config.yaml
n_head: 5
vocab_size: 6641
norm: "rmsnorm"
rope_base: 10000.0
init_std_down: 0.0
decay_shape: "linear"
final_lr_fraction: 0.0
MLP neurons of a small language model. Each row is named by its layer, matrix (gate and up: input weights) and neuron, and shows model dimensions 160-287. Each number is 200 + 40 x the weight over its row's rms, rounded and kept within 0 to 999. A neuron's up and down rows have the sign that makes its largest values positive.
After each neuron's rows, "fires on" lists the tokens most often at its 100 highest values on Wikipedia text that the model never trained on.

L7.gate464,304,229,258,253,189,180,318,165,189,196,258,167,232,192,149,168,284,161,218,174,177,286,257,268,169,197,244,167,206,218,189,189,230,141,223,211,193,168,138,127,189,191,224,199,150,177,158,245,154,216,167,272,211,186,241,183,213,189,211,215,190,168,201,197,173,220,260,195,199,93,175,161,213,144,201,179,192,270,274,166,166,235,221,261,170,201,170,211,231,205,222,179,189,211,211,163,244,156,172,148,232,207,277,212,208,213,304,226,177,263,162,168,153,206,153,191,201,237,125,252,223,216,185,147,188,246,134,255
L7.up464,229,255,147,182,262,112,187,297,217,245,223,187,193,168,184,158,214,227,238,177,196,262,173,244,151,204,221,208,147,204,111,190,265,244,190,232,201,242,217,212,215,191,170,167,170,196,231,169,228,169,217,199,200,217,260,218,184,172,168,199,213,140,178,271,204,153,202,181,235,209,171,175,209,194,203,192,201,280,152,233,178,213,159,182,202,195,233,244,181,243,198,260,165,161,197,193,210,229,183,242,239,192,212,179,225,186,191,208,194,194,222,188,236,168,157,232,228,201,175,204,190,237,165,101,188,233,215,187
fires on: "it ", "et ", "or ", "en ", "and "

L8.gate912,184,260,165,294,291,174,238,174,211,247,277,284,219,174,172,180,179,172,227,188,226,206,218,253,191,297,139,224,168,276,96,238,230,209,179,248,197,196,237,234,210,133,177,153,228,204,157,237,141,276,191,190,126,195,225,187,216,159,238,170,127,241,189,249,199,165,198,184,268,175,181,224,205,194,201,287,218,143,172,226,129,242,262,231,169,189,195,107,214,217,201,193,231,182,184,177,238,262,163,139,200,199,207,133,206,210,188,163,204,163,237,150,159,245,260,209,166,141,173,195,236,105,227,223,200,161,270,235
L8.up912,207,228,193,211,172,199,213,220,159,244,227,201,278,173,190,219,228,173,236,226,222,194,261,142,121,296,192,241,215,202,295,179,160,228,238,198,178,247,192,231,188,227,191,128,189,272,131,206,189,265,171,207,104,190,174,167,207,147,209,215,207,213,219,250,240,199,172,177,224,197,207,220,195,203,212,223,176,177,171,198,226,200,182,196,181,162,68,200,158,261,235,187,255,193,187,209,172,185,170,166,184,202,195,204,189,205,194,162,202,181,182,208,189,182,235,179,156,207,148,197,190,195,138,236,241,217,192,260
fires on: "its ", "of ", "it ", "as ", "es ", "on "

L7.gate1263,187,113,194,226,204,149,213,237,235,235,252,232,213,160,164,261,163,182,210,210,154,205,162,179,160,156,157,271,270,214,221,221,211,218,181,203,175,185,173,206,213,226,211,156,136,189,198,238,174,132,178,208,237,192,200,207,230,239,183,194,192,173,226,242,276,155,256,163,177,167,155,153,257,202,207,245,200,210,209,182,258,169,244,191,186,211,239,224,214,129,201,239,136,199,191,218,226,215,183,201,224,203,129,179,224,208,181,179,183,139,193,205,106,169,197,240,183,218,177,220,203,213,166,192,214,230,227,223
L7.up1263,184,174,221,184,240,270,167,191,179,232,169,275,203,142,272,156,195,203,178,223,174,247,199,201,212,198,207,187,259,178,231,229,190,183,195,186,166,95,219,195,246,231,201,165,170,235,201,271,155,206,156,233,250,274,146,242,197,210,149,198,156,285,213,233,247,161,153,201,152,172,172,108,263,237,199,225,183,262,248,198,212,212,228,187,141,120,144,203,184,128,206,207,177,252,162,158,98,298,255,169,182,225,153,196,280,200,276,175,198,180,202,234,196,162,171,156,169,215,214,173,158,259,154,175,268,129,155,193
fires on: "et ", "of ", "ad ", "ther ", "at ", "or "

L7.gate282,187,202,202,220,166,131,182,247,242,99,237,163,223,233,199,214,224,213,150,201,247,166,183,170,220,220,225,193,266,180,228,191,205,200,205,159,204,142,162,181,288,202,96,174,244,260,234,217,189,171,95,159,234,162,126,245,212,102,155,243,138,134,195,202,206,222,183,150,192,233,180,177,221,213,252,193,238,283,209,207,271,206,204,339,215,181,198,201,156,147,203,168,175,206,139,212,202,178,129,238,140,182,154,221,204,239,240,169,139,183,226,190,156,202,156,249,199,150,155,239,189,229,172,143,182,184,167,214
L7.up282,194,170,229,160,148,200,116,156,223,249,119,180,175,162,168,178,191,222,173,255,179,256,215,254,170,317,245,190,254,202,250,205,127,214,212,206,167,169,283,181,212,168,208,140,127,190,155,224,230,199,216,197,195,195,288,223,218,214,211,229,221,183,157,122,204,133,156,235,95,234,129,192,210,169,287,272,223,181,231,204,195,177,211,235,183,150,185,240,264,190,208,233,213,242,220,226,180,189,248,184,189,218,256,247,203,183,242,193,184,141,199,257,204,158,249,163,217,205,237,145,107,146,193,229,163,233,181,130
fires on: "ex", "un", "of "

L10.gate1060,146,167,221,135,192,121,188,189,209,160,209,224,178,136,133,200,143,201,146,160,193,201,221,259,216,190,186,179,230,198,216,194,159,174,174,222,214,175,266,203,275,154,137,184,121,207,195,228,158,130,143,237,270,277,186,220,138,182,257,205,203,212,265,217,189,117,184,201,153,270,246,223,178,251,169,139,171,241,164,236,155,144,203,226,264,149,186,184,216,216,196,83,133,153,197,195,154,208,112,168,224,181,201,193,146,226,183,269,153,244,179,268,178,226,210,214,198,236,91,261,287,236,159,260,268,209,115,214
L10.up1060,210,236,222,111,184,239,260,146,247,295,190,236,213,194,171,243,177,223,150,211,238,230,241,189,156,178,272,176,167,251,199,206,194,136,233,214,209,220,228,213,158,171,249,146,177,243,111,286,233,170,197,249,212,215,224,280,218,241,175,161,91,177,132,220,204,178,108,175,170,184,220,152,209,172,165,248,228,235,271,207,160,181,187,207,210,245,214,223,211,230,205,221,158,207,225,132,202,217,212,213,243,268,228,194,233,218,236,189,174,187,201,247,249,145,196,193,169,281,235,251,188,131,211,243,244,173,178,193
fires on: "id", "of ", "in", "k", "ak"

L10.gate907,235,200,225,163,129,240,274,239,205,206,236,137,211,176,183,166,288,209,250,211,247,189,229,231,214,225,194,161,213,271,201,210,202,183,229,215,163,190,136,209,199,218,165,193,197,192,168,245,249,196,211,226,215,201,244,176,221,177,162,234,252,126,168,206,220,176,209,178,223,145,132,177,197,232,133,196,183,175,214,229,168,249,254,179,230,178,173,214,153,178,189,196,230,179,187,180,346,149,179,210,181,167,263,217,242,173,212,280,184,200,260,248,264,183,181,244,189,239,258,146,225,227,108,135,192,206,220,225
L10.up907,208,215,208,214,188,151,196,163,171,149,175,155,286,220,83,137,153,129,229,156,176,286,273,159,232,249,109,204,185,140,202,196,191,224,171,211,160,233,206,163,156,185,194,209,162,181,242,218,100,212,228,176,176,156,172,215,225,180,228,297,199,202,225,160,211,157,257,200,222,230,181,183,221,183,207,228,166,183,170,178,139,292,210,250,245,179,297,265,231,213,166,219,213,185,211,217,266,302,179,138,157,223,231,145,189,185,233,240,209,206,150,220,224,212,116,179,262,275,198,178,176,202,133,210,163,240,210,190
fires on: "or ", "and ", "et", "l", "et ", "en "

L5.gate439,262,151,154,239,158,154,172,192,224,196,216,215,232,134,182,259,151,183,159,190,158,205,190,199,210,289,172,188,160,255,146,205,168,100,250,189,215,162,235,245,219,108,197,214,220,258,184,193,136,259,272,268,205,198,145,215,217,241,243,169,161,268,140,247,189,235,211,204,151,172,244,204,207,132,211,218,142,182,203,202,253,239,241,184,239,244,238,232,246,185,148,96,218,197,171,193,236,249,78,205,132,245,188,205,164,180,218,173,248,136,304,232,169,229,158,223,184,178,107,165,187,250,213,198,183,219,184,238
L5.up439,184,196,236,243,246,180,152,174,224,195,262,169,311,279,212,206,135,226,274,158,215,193,262,169,212,182,220,176,233,206,137,175,179,293,220,177,173,217,179,236,175,194,213,200,256,244,173,227,254,212,217,221,240,156,181,235,256,204,188,234,174,149,188,164,220,186,202,206,138,144,266,279,146,197,216,249,187,175,179,228,205,219,207,168,264,279,207,266,172,203,214,285,135,187,181,209,235,213,177,183,265,208,168,120,242,200,130,197,246,208,196,181,253,215,192,212,193,227,231,228,157,222,215,235,198,250,174,190
fires on: "of ", "to ", "ing ", "ical ", "ed "

L5.gate210,257,214,282,214,183,233,183,141,214,197,206,216,211,183,183,262,265,216,214,178,186,121,147,178,227,178,265,233,243,159,248,200,203,282,80,193,158,169,214,190,159,225,222,246,165,197,163,230,182,222,265,248,228,201,248,181,156,230,194,215,165,185,202,305,188,180,237,302,231,189,235,225,209,249,216,161,143,230,234,263,214,128,269,117,186,141,177,177,152,165,159,181,225,165,194,148,189,205,144,211,175,185,119,199,222,215,160,286,105,206,182,209,222,151,177,193,181,203,230,196,84,168,282,186,233,184,142,188
L5.up210,241,226,215,214,201,156,235,221,208,197,181,198,222,206,164,182,239,209,227,51,199,209,182,250,159,192,232,208,212,163,301,208,259,186,210,224,164,194,167,197,159,214,190,201,170,182,243,146,209,293,287,252,240,228,193,172,251,246,210,180,177,164,140,175,224,201,142,233,200,197,123,187,220,237,91,137,170,130,190,219,243,142,205,185,214,231,238,190,192,191,173,229,253,242,189,217,104,215,225,196,259,245,197,199,157,152,144,188,194,164,244,147,197,178,162,145,109,220,174,190,212,285,201,119,154,168,164,102
fires on: "ing ", "to ", "of ", "ation ", "e"

L5.gate301,164,203,207,248,235,205,184,237,231,142,173,272,282,173,159,137,160,165,197,164,149,225,207,196,124,228,221,181,240,203,192,186,152,131,226,218,151,237,155,223,245,172,165,158,222,279,203,281,174,206,250,194,165,158,148,241,147,208,206,231,197,199,218,185,186,195,231,194,209,137,230,193,213,233,186,241,83,195,216,204,198,259,252,180,191,252,284,191,249,180,264,199,169,245,268,176,207,180,294,166,173,208,233,202,188,168,208,208,275,217,273,203,210,212,226,255,153,200,184,170,217,250,141,258,168,240,227,143
L5.up301,220,191,167,235,204,178,189,237,209,184,170,162,243,309,187,120,261,229,222,221,218,206,216,193,182,224,214,142,117,250,170,177,220,185,221,118,180,180,238,221,251,194,238,119,179,300,200,211,182,319,169,246,190,281,196,162,228,189,225,182,169,180,188,195,215,166,178,165,194,202,232,283,183,212,244,194,154,242,193,209,236,189,266,194,208,230,163,263,300,252,168,213,164,202,209,190,223,247,177,171,199,186,173,213,180,192,182,161,218,179,198,177,229,164,208,191,131,179,202,147,193,209,213,173,198,206,163,179
fires on: "to ", "ing ", "und ", "ed ", "ement ", "that "

L5.gate322,173,202,174,178,240,302,255,211,212,252,204,199,102,231,209,281,92,186,179,167,130,234,240,194,168,187,163,165,220,140,211,223,233,237,204,205,156,168,226,229,234,222,187,122,209,191,152,135,211,196,243,206,209,254,198,246,238,250,163,156,187,241,196,178,158,194,121,172,166,296,246,244,167,284,175,138,187,211,221,161,175,206,195,232,214,156,221,224,240,173,194,193,174,210,219,178,177,213,193,217,167,224,167,203,238,267,165,254,166,157,153,248,223,220,218,203,306,221,258,164,180,159,254,213,138,235,184,172
L5.up322,228,224,165,268,174,317,235,189,218,230,238,237,200,177,165,208,155,147,220,170,133,231,77,201,209,130,116,218,229,109,165,230,140,165,156,248,246,155,119,253,263,201,297,174,125,183,187,130,170,199,210,244,167,141,160,220,229,175,149,198,163,206,237,221,188,255,153,141,194,214,130,235,267,151,308,121,180,131,188,215,208,185,216,210,216,154,224,221,235,151,150,170,218,150,170,186,183,276,166,168,184,170,169,174,250,223,195,256,158,223,273,193,194,154,236,169,201,197,175,226,215,186,187,210,246,287,215,195
fires on: "of ", "time ", "ples ", "ate ", "ing ", "on "

L7.gate24,201,189,267,171,138,183,235,160,212,226,226,117,200,188,173,185,219,147,304,213,209,195,222,190,166,156,226,193,214,170,173,164,176,245,236,204,185,149,142,199,233,211,254,158,173,145,175,225,179,214,163,205,160,249,282,216,181,236,212,180,205,154,188,180,208,139,151,145,247,182,196,204,281,146,200,143,147,227,214,256,160,242,261,165,153,152,140,157,258,208,203,169,221,231,246,155,197,194,183,129,257,204,147,149,160,208,192,224,162,202,201,212,235,195,207,175,256,149,170,239,233,283,178,176,221,205,210,227
L7.up24,210,247,186,209,192,205,136,205,239,185,176,247,130,179,161,198,211,208,170,239,217,152,223,168,207,215,185,227,247,210,179,191,150,164,228,162,254,222,180,193,198,250,220,258,215,184,170,270,136,243,168,186,171,164,191,246,262,178,221,160,193,198,156,229,228,207,213,175,140,184,219,165,225,116,217,137,180,222,204,181,167,198,283,251,140,164,140,231,145,185,196,160,179,210,180,196,274,203,144,218,186,223,149,118,212,198,168,189,240,190,211,235,233,212,224,192,163,147,238,261,215,201,237,192,173,136,233,284
fires on: "of ", "in ", "es "

L5.gate1219,135,214,265,193,252,153,172,250,209,172,245,224,181,168,193,262,160,235,176,183,183,192,214,137,185,188,173,219,291,176,235,207,243,149,205,218,228,200,193,165,201,219,251,220,209,139,201,214,252,136,237,166,192,255,149,272,185,273,163,234,158,273,301,167,248,189,134,221,144,197,173,216,265,217,124,204,197,176,187,166,182,225,155,266,190,197,207,185,179,151,289,165,273,207,177,230,161,171,136,215,157,247,209,212,219,191,128,199,162,287,205,184,184,206,119,176,238,138,196,239,165,216,192,213,197,213,205,281
L5.up1219,165,249,227,330,240,193,237,287,213,246,215,228,247,167,257,298,181,214,162,243,131,232,87,271,152,200,181,202,229,180,211,178,168,171,209,203,246,237,142,229,226,212,218,225,252,156,174,252,198,174,194,178,152,180,205,232,279,216,241,198,177,285,300,212,229,238,158,169,191,168,191,224,175,205,222,168,277,221,229,249,246,138,174,262,120,175,118,204,208,163,178,180,251,190,162,246,148,243,179,307,195,241,195,276,216,181,215,143,148,229,278,143,261,176,187,221,242,158,197,167,223,202,269,146,213,232,194,249
fires on: "of ", "to ", "al ", "ing ", "ed "

L19.gate311,168,233,221,212,210,157,209,209,197,123,228,196,179,124,219,144,193,108,202,259,248,236,195,195,280,215,185,129,189,187,189,179,156,176,224,179,197,102,218,166,172,199,206,233,173,202,200,238,190,225,205,188,185,141,250,224,182,124,263,201,183,143,226,161,183,267,124,215,253,234,249,190,183,172,185,244,268,131,276,204,163,170,212,170,188,196,267,277,268,156,240,153,173,132,175,137,205,266,158,247,186,151,136,208,186,213,249,297,216,186,242,194,206,214,154,228,178,173,173,203,146,170,233,196,164,153,213,215
L19.up311,209,224,187,215,81,217,212,282,188,218,167,304,177,170,138,281,199,163,180,271,238,199,282,246,184,190,166,109,198,209,228,227,224,162,194,238,231,106,143,181,240,230,204,149,150,137,193,174,164,205,268,225,161,179,247,192,229,218,219,205,167,163,175,148,200,269,136,194,200,230,150,264,279,225,212,218,156,208,215,233,97,176,222,188,152,230,131,235,204,160,171,189,176,203,166,278,258,199,181,185,224,192,220,220,173,178,259,243,209,187,161,225,190,218,113,176,208,157,182,224,183,170,190,192,163,205,246,193
fires on: "of ", "fac", "all ", "ap", "; "

L19.gate411,143,174,214,120,248,172,152,185,201,208,172,215,182,248,193,200,239,191,203,249,235,141,195,162,226,128,98,158,259,210,275,205,264,214,185,198,165,192,241,230,181,183,217,253,164,184,183,215,179,242,160,145,184,227,207,279,225,215,180,213,125,182,203,178,244,248,216,210,147,202,240,142,199,138,274,260,193,223,214,167,212,178,195,243,205,144,210,102,140,141,266,163,153,147,182,164,256,159,265,152,169,197,204,223,145,167,135,229,241,126,211,233,176,217,214,111,102,209,229,213,190,216,188,152,190,151,130,155
L19.up411,180,191,229,191,193,160,176,189,208,187,175,135,182,121,242,252,169,182,219,179,236,199,196,150,217,119,201,223,232,190,180,157,148,180,251,226,136,165,159,203,222,175,220,163,138,193,201,217,182,248,100,228,195,165,176,156,141,204,218,142,181,200,160,230,194,241,177,217,156,203,121,241,169,259,165,248,171,223,169,93,210,217,191,178,189,208,167,141,228,235,196,176,186,159,225,162,135,190,221,177,190,226,149,183,215,201,205,154,273,137,185,237,221,194,295,228,206,213,236,192,231,232,185,264,233,284,182,194
fires on: "K", "of ", "Ber", "Bal"

L7.gate646,189,203,117,204,235,189,201,178,192,195,200,173,164,256,205,153,138,103,154,139,286,258,253,218,142,170,208,152,133,213,153,194,195,210,152,170,150,239,245,215,172,141,170,140,211,228,206,246,183,218,226,172,186,190,175,173,204,222,200,225,136,224,114,157,180,175,224,144,164,146,295,238,149,205,193,270,223,189,170,232,214,189,222,218,217,156,204,211,230,172,187,145,240,129,199,224,183,163,159,167,223,251,192,180,159,204,177,162,125,217,166,187,191,167,227,172,212,211,175,222,229,186,193,228,236,175,285,109
L7.up646,174,161,158,208,234,214,225,234,163,208,173,232,183,229,186,210,113,213,180,187,214,204,284,149,188,227,137,229,172,259,244,229,247,198,218,142,211,199,246,231,184,211,170,238,254,269,143,169,128,205,190,156,189,215,157,195,144,214,219,186,144,214,282,192,191,241,183,263,115,235,209,146,126,184,285,167,209,203,176,276,153,165,171,206,137,131,216,191,115,159,247,194,171,171,218,128,197,253,201,177,192,177,182,175,175,231,222,157,235,176,209,240,168,226,233,201,256,191,216,236,282,181,144,157,106,165,266,236
fires on: "es", "on ", "of ", "out ", "s", "side "

L8.gate919,205,190,99,210,271,162,187,243,191,192,178,241,183,194,221,210,208,120,175,205,199,226,212,203,212,164,223,132,244,193,208,190,158,184,187,198,189,210,209,181,212,131,189,251,163,212,210,167,221,270,244,189,180,230,236,227,165,124,147,214,236,203,263,171,179,209,122,220,231,206,140,219,208,135,291,124,197,231,189,281,119,185,240,221,175,137,186,247,148,181,259,131,217,206,208,208,256,181,156,237,200,193,221,188,155,194,231,221,161,199,114,198,161,215,182,191,307,200,229,169,156,145,287,182,293,256,234,212
L8.up919,221,196,181,257,209,249,212,200,258,289,226,134,204,247,106,254,200,233,297,268,154,181,175,217,205,258,299,192,115,258,255,230,237,129,248,197,229,197,232,176,224,232,231,144,216,250,255,222,179,162,227,239,225,188,207,199,221,160,190,215,161,178,170,162,196,237,228,216,168,216,210,220,213,132,242,241,154,198,188,213,274,196,205,249,216,158,173,159,224,224,139,241,104,229,216,186,186,234,173,154,178,218,229,218,233,214,212,202,172,221,185,130,129,174,159,241,160,149,188,169,202,203,145,206,161,204,114,128
fires on: "ia", "es", "al ", "a", "tive ", "es "

L10.gate798,147,198,188,177,226,266,190,244,188,143,235,257,260,198,254,200,121,199,164,242,259,190,179,276,197,174,194,234,189,281,258,173,251,249,223,187,148,227,210,202,232,220,158,268,149,194,192,169,252,138,141,253,222,182,197,236,152,218,180,193,227,194,199,81,204,198,184,177,200,246,225,208,184,204,142,183,282,198,287,234,152,251,237,121,113,206,212,205,155,200,248,228,186,252,151,223,192,168,148,211,246,180,161,202,207,247,219,172,235,225,158,185,190,248,192,145,206,260,127,263,102,240,183,151,266,120,188,126
L10.up798,202,220,271,147,202,204,252,172,185,180,289,198,213,107,213,189,252,168,288,218,168,162,230,204,216,235,247,180,216,209,245,238,201,158,249,192,215,265,225,236,256,251,189,202,168,208,163,192,208,187,158,172,119,197,142,138,235,277,224,256,235,216,242,244,198,209,156,169,211,203,188,229,261,146,175,234,146,207,255,292,185,264,148,263,224,195,161,194,204,179,220,209,167,181,186,179,163,90,237,171,129,201,158,142,263,225,187,200,240,181,255,233,256,158,203,152,255,280,217,202,151,202,157,239,225,117,198,170
fires on: "of ", "and ", "spent ", "ing ", "ed ", "y"

L7.gate1037,156,127,238,180,246,253,202,110,183,168,230,242,185,185,245,221,243,246,173,268,257,206,186,278,225,176,182,196,129,217,242,237,190,198,232,144,209,123,204,176,163,212,179,175,215,229,218,178,223,253,205,188,219,193,220,129,171,221,171,214,226,230,239,211,202,231,240,122,248,217,244,133,206,189,195,209,251,211,291,221,183,183,188,236,156,125,221,224,169,172,246,176,255,188,179,207,232,217,101,222,208,186,184,167,118,254,200,144,200,200,197,207,177,169,134,170,220,135,179,212,160,272,208,214,205,177,264,160
L7.up1037,184,243,268,183,127,269,176,139,214,267,172,252,204,208,189,210,232,263,308,231,241,202,230,210,206,331,245,203,242,176,254,228,220,139,145,185,189,286,215,215,186,179,238,205,206,242,167,170,210,220,243,286,250,139,194,240,266,217,229,222,213,186,178,239,152,203,141,221,201,200,215,147,222,160,222,190,158,235,244,153,162,271,138,243,163,208,178,199,214,227,124,212,177,282,228,179,205,311,214,170,149,227,227,195,181,219,201,182,251,173,166,256,214,214,167,160,154,206,166,154,202,197,146,184,204,205,261,198
fires on: "of ", "up ", "ed ", "an ", "ang "

L7.gate634,164,262,258,239,226,190,238,221,192,180,222,111,177,200,250,225,212,166,165,185,240,251,232,184,190,219,214,237,205,155,235,211,239,219,264,157,141,172,125,168,167,185,250,161,272,154,165,255,211,261,217,204,227,271,260,150,257,187,159,198,193,202,206,229,161,123,186,211,222,192,180,171,221,135,187,217,143,221,266,263,183,249,221,161,181,216,132,114,154,276,193,203,190,229,207,188,226,199,169,216,257,193,194,209,201,241,227,204,171,267,153,141,180,283,253,212,238,211,218,203,152,189,210,188,282,151,200,210
L7.up634,232,181,232,198,283,222,244,272,208,181,182,203,159,215,192,216,162,270,238,173,168,207,216,185,183,299,223,151,221,225,234,228,234,149,207,201,294,217,119,139,256,137,209,176,239,161,192,222,234,280,156,242,177,204,200,197,270,199,205,179,224,127,176,203,185,208,225,216,187,153,112,129,218,166,170,185,255,144,220,188,196,298,229,211,190,212,225,239,146,201,206,243,245,155,178,188,212,188,139,237,124,183,201,188,201,234,197,233,211,184,312,190,205,165,191,238,257,152,262,209,188,290,191,277,185,227,189,208
fires on: "'", "war", "of ", "and ", "War", "ism "

L19.gate1028,205,173,165,271,171,93,174,185,232,253,184,229,194,150,173,211,235,198,148,153,204,244,218,230,224,177,115,292,200,209,172,255,199,273,207,213,220,185,219,229,209,257,257,248,203,94,206,170,198,215,176,237,183,183,184,173,211,233,207,248,282,149,285,170,230,192,150,259,276,194,217,238,181,156,279,26,233,178,241,188,171,167,191,238,175,166,218,234,198,161,228,152,209,187,182,140,195,259,201,212,157,259,171,251,214,155,235,238,230,134,271,275,209,199,189,261,213,239,182,220,173,220,184,151,199,150,185,204
L19.up1028,215,261,174,223,231,167,213,190,186,235,246,163,211,204,160,144,228,263,155,240,212,180,192,182,241,185,240,183,193,223,164,219,185,162,242,196,227,186,219,175,187,260,223,240,140,168,163,148,223,139,286,223,219,111,222,173,203,188,296,235,220,205,157,253,205,203,238,218,258,280,186,169,219,184,219,243,228,254,192,272,155,190,156,151,255,212,248,209,227,169,270,242,160,176,175,231,184,141,233,107,150,198,128,163,210,204,139,222,191,178,140,189,261,237,177,190,176,196,172,170,113,162,231,224,176,273,247,129
fires on: "N", "A", "M", "V", "I", "publ"

L7.gate1119,226,175,199,176,187,236,209,170,183,217,223,145,204,147,239,153,207,159,227,252,190,119,249,209,213,228,159,284,177,224,219,205,155,239,263,209,234,207,206,242,196,248,238,169,161,225,172,177,184,289,159,205,156,169,252,213,151,281,224,235,237,256,143,173,224,163,165,168,227,179,221,264,278,152,192,223,167,146,176,156,171,258,149,129,162,215,217,255,257,255,183,142,196,146,225,164,199,173,120,173,238,201,199,230,254,270,197,275,163,223,273,201,326,245,242,233,192,156,211,250,189,168,192,211,244,262,249,172
L7.up1119,245,193,229,220,212,135,185,264,246,158,216,186,206,193,139,198,165,210,219,199,203,190,246,112,166,158,225,116,186,237,179,203,175,216,198,229,284,248,127,191,253,215,170,211,249,222,226,258,168,241,185,168,141,166,247,201,158,252,188,179,189,210,176,246,173,192,186,230,181,213,217,132,203,177,185,149,240,220,152,226,167,182,230,172,298,196,193,176,184,194,247,157,170,255,143,160,219,282,188,248,145,165,150,145,261,195,176,253,128,204,303,213,207,209,215,223,140,115,283,170,239,154,233,273,248,286,260,286
fires on: "ing ", "as ", "well ", "es ", "aining "

L5.gate979,170,244,180,225,222,186,162,234,219,176,168,268,201,202,183,207,182,219,206,199,216,150,264,194,201,228,229,165,204,184,269,239,150,213,223,186,193,164,197,162,198,216,181,242,197,212,153,207,197,205,246,267,176,223,211,166,211,245,149,206,199,212,201,222,267,183,149,254,166,139,218,189,221,176,136,164,190,186,232,263,149,220,227,201,224,179,228,300,141,190,207,225,243,257,222,168,274,248,191,166,231,130,77,187,192,202,202,250,164,143,216,199,119,144,167,207,167,207,210,266,165,248,148,171,227,185,267,177
L5.up979,199,215,199,198,220,195,246,209,195,215,176,225,190,251,195,216,250,251,182,197,214,121,175,245,171,235,182,250,181,251,197,260,134,313,257,224,210,181,140,190,160,164,225,186,189,189,244,219,149,214,131,232,198,304,174,187,187,225,202,154,224,278,126,148,201,230,128,250,261,235,175,165,242,254,139,219,151,101,160,157,184,215,310,170,220,256,149,210,186,188,152,212,198,237,216,209,248,179,165,230,247,246,169,166,141,167,147,195,206,234,269,234,144,207,202,220,222,144,238,176,163,233,284,221,224,230,210,207
fires on: "led ", "ing ", "ains ", "lies ", "edly ", "of "

L5.gate701,143,179,241,180,176,207,224,233,213,258,276,155,190,260,211,266,171,222,232,199,254,100,206,113,171,136,178,205,282,140,246,199,178,171,146,244,144,216,146,215,153,229,205,232,136,180,209,184,222,253,210,220,214,217,260,228,265,206,189,176,225,198,174,180,180,130,222,188,200,193,219,230,179,225,189,254,212,172,192,285,159,177,267,90,220,177,257,193,211,197,193,202,207,104,211,147,225,238,266,190,249,208,220,112,190,166,151,227,174,103,277,173,279,215,188,206,169,199,208,167,105,176,249,265,183,217,219,204
L5.up701,200,196,214,195,189,245,198,204,250,259,267,206,177,229,184,240,176,172,181,168,241,171,173,197,182,160,212,252,247,173,246,166,166,179,145,227,118,240,192,230,248,179,253,187,191,206,130,231,206,204,215,240,171,232,254,256,202,243,208,197,125,178,215,250,210,211,192,216,210,199,205,197,207,190,233,177,208,181,150,138,170,232,259,238,183,231,164,204,208,170,159,134,250,225,200,186,175,149,193,206,194,253,160,270,216,250,243,260,147,211,207,191,240,208,191,206,135,240,208,194,224,225,235,208,164,200,233,97
fires on: "of ", "| ", "ed ", "Olymp", "ing ", "van "

L7.gate789,232,250,138,172,188,221,182,177,167,188,211,273,212,177,199,204,246,144,146,176,235,174,212,224,266,166,107,274,162,242,168,218,215,189,218,199,217,223,220,229,158,232,243,118,246,237,119,176,201,218,204,180,173,157,242,179,154,176,145,235,236,231,217,124,144,231,174,137,213,149,252,199,124,111,193,215,211,182,173,196,180,160,176,312,160,186,171,197,184,157,253,224,190,200,199,172,195,184,196,180,250,256,247,149,178,231,184,211,192,149,168,235,143,186,250,183,205,181,174,165,235,157,220,215,191,207,187,210
L7.up789,205,172,154,209,185,108,203,259,236,143,221,132,156,239,214,131,206,195,233,192,169,209,221,242,119,230,264,234,201,196,232,222,133,81,190,188,162,195,212,188,189,227,171,145,196,217,183,200,216,144,210,216,201,226,145,197,191,143,241,171,159,182,243,169,216,244,250,195,196,161,235,233,258,194,191,252,235,200,147,195,182,252,265,201,172,132,263,189,213,244,217,122,201,139,272,150,204,192,162,218,138,196,191,230,183,185,198,192,162,261,228,107,136,164,184,276,171,209,184,251,264,167,127,262,181,255,202,158
fires on: "es", "al ", "of ", "ine ", "ed ", "ated "

L5.gate1151,241,258,195,210,210,315,186,268,195,214,104,226,240,176,158,231,202,161,180,98,188,226,244,170,219,204,135,307,161,178,176,230,187,177,210,201,222,157,174,254,315,228,222,199,181,201,205,195,187,153,215,160,160,256,180,187,137,187,230,233,180,192,202,206,244,286,230,189,136,174,170,257,192,163,253,160,168,248,233,195,139,217,184,265,302,189,226,127,180,156,211,283,209,238,169,257,204,223,187,201,256,209,215,196,220,145,254,231,289,157,124,210,226,220,123,198,219,229,200,196,223,234,207,192,210,150,259,193
L5.up1151,170,189,163,183,216,296,240,230,204,191,187,218,185,170,187,186,241,261,215,166,201,166,204,178,176,179,178,194,249,206,163,213,251,210,250,204,199,146,188,163,279,206,171,179,250,243,177,189,152,214,251,231,148,203,135,149,223,203,232,224,208,267,205,243,185,233,87,222,174,257,194,156,161,140,164,172,262,223,157,218,189,115,319,255,223,332,208,243,196,191,266,197,147,144,206,237,261,248,156,157,191,153,132,152,190,140,140,166,243,226,225,164,201,223,176,175,198,192,245,235,153,204,162,169,131,190,269,120
fires on: "er ", "served ", "ón ", "de ", "named ", "received "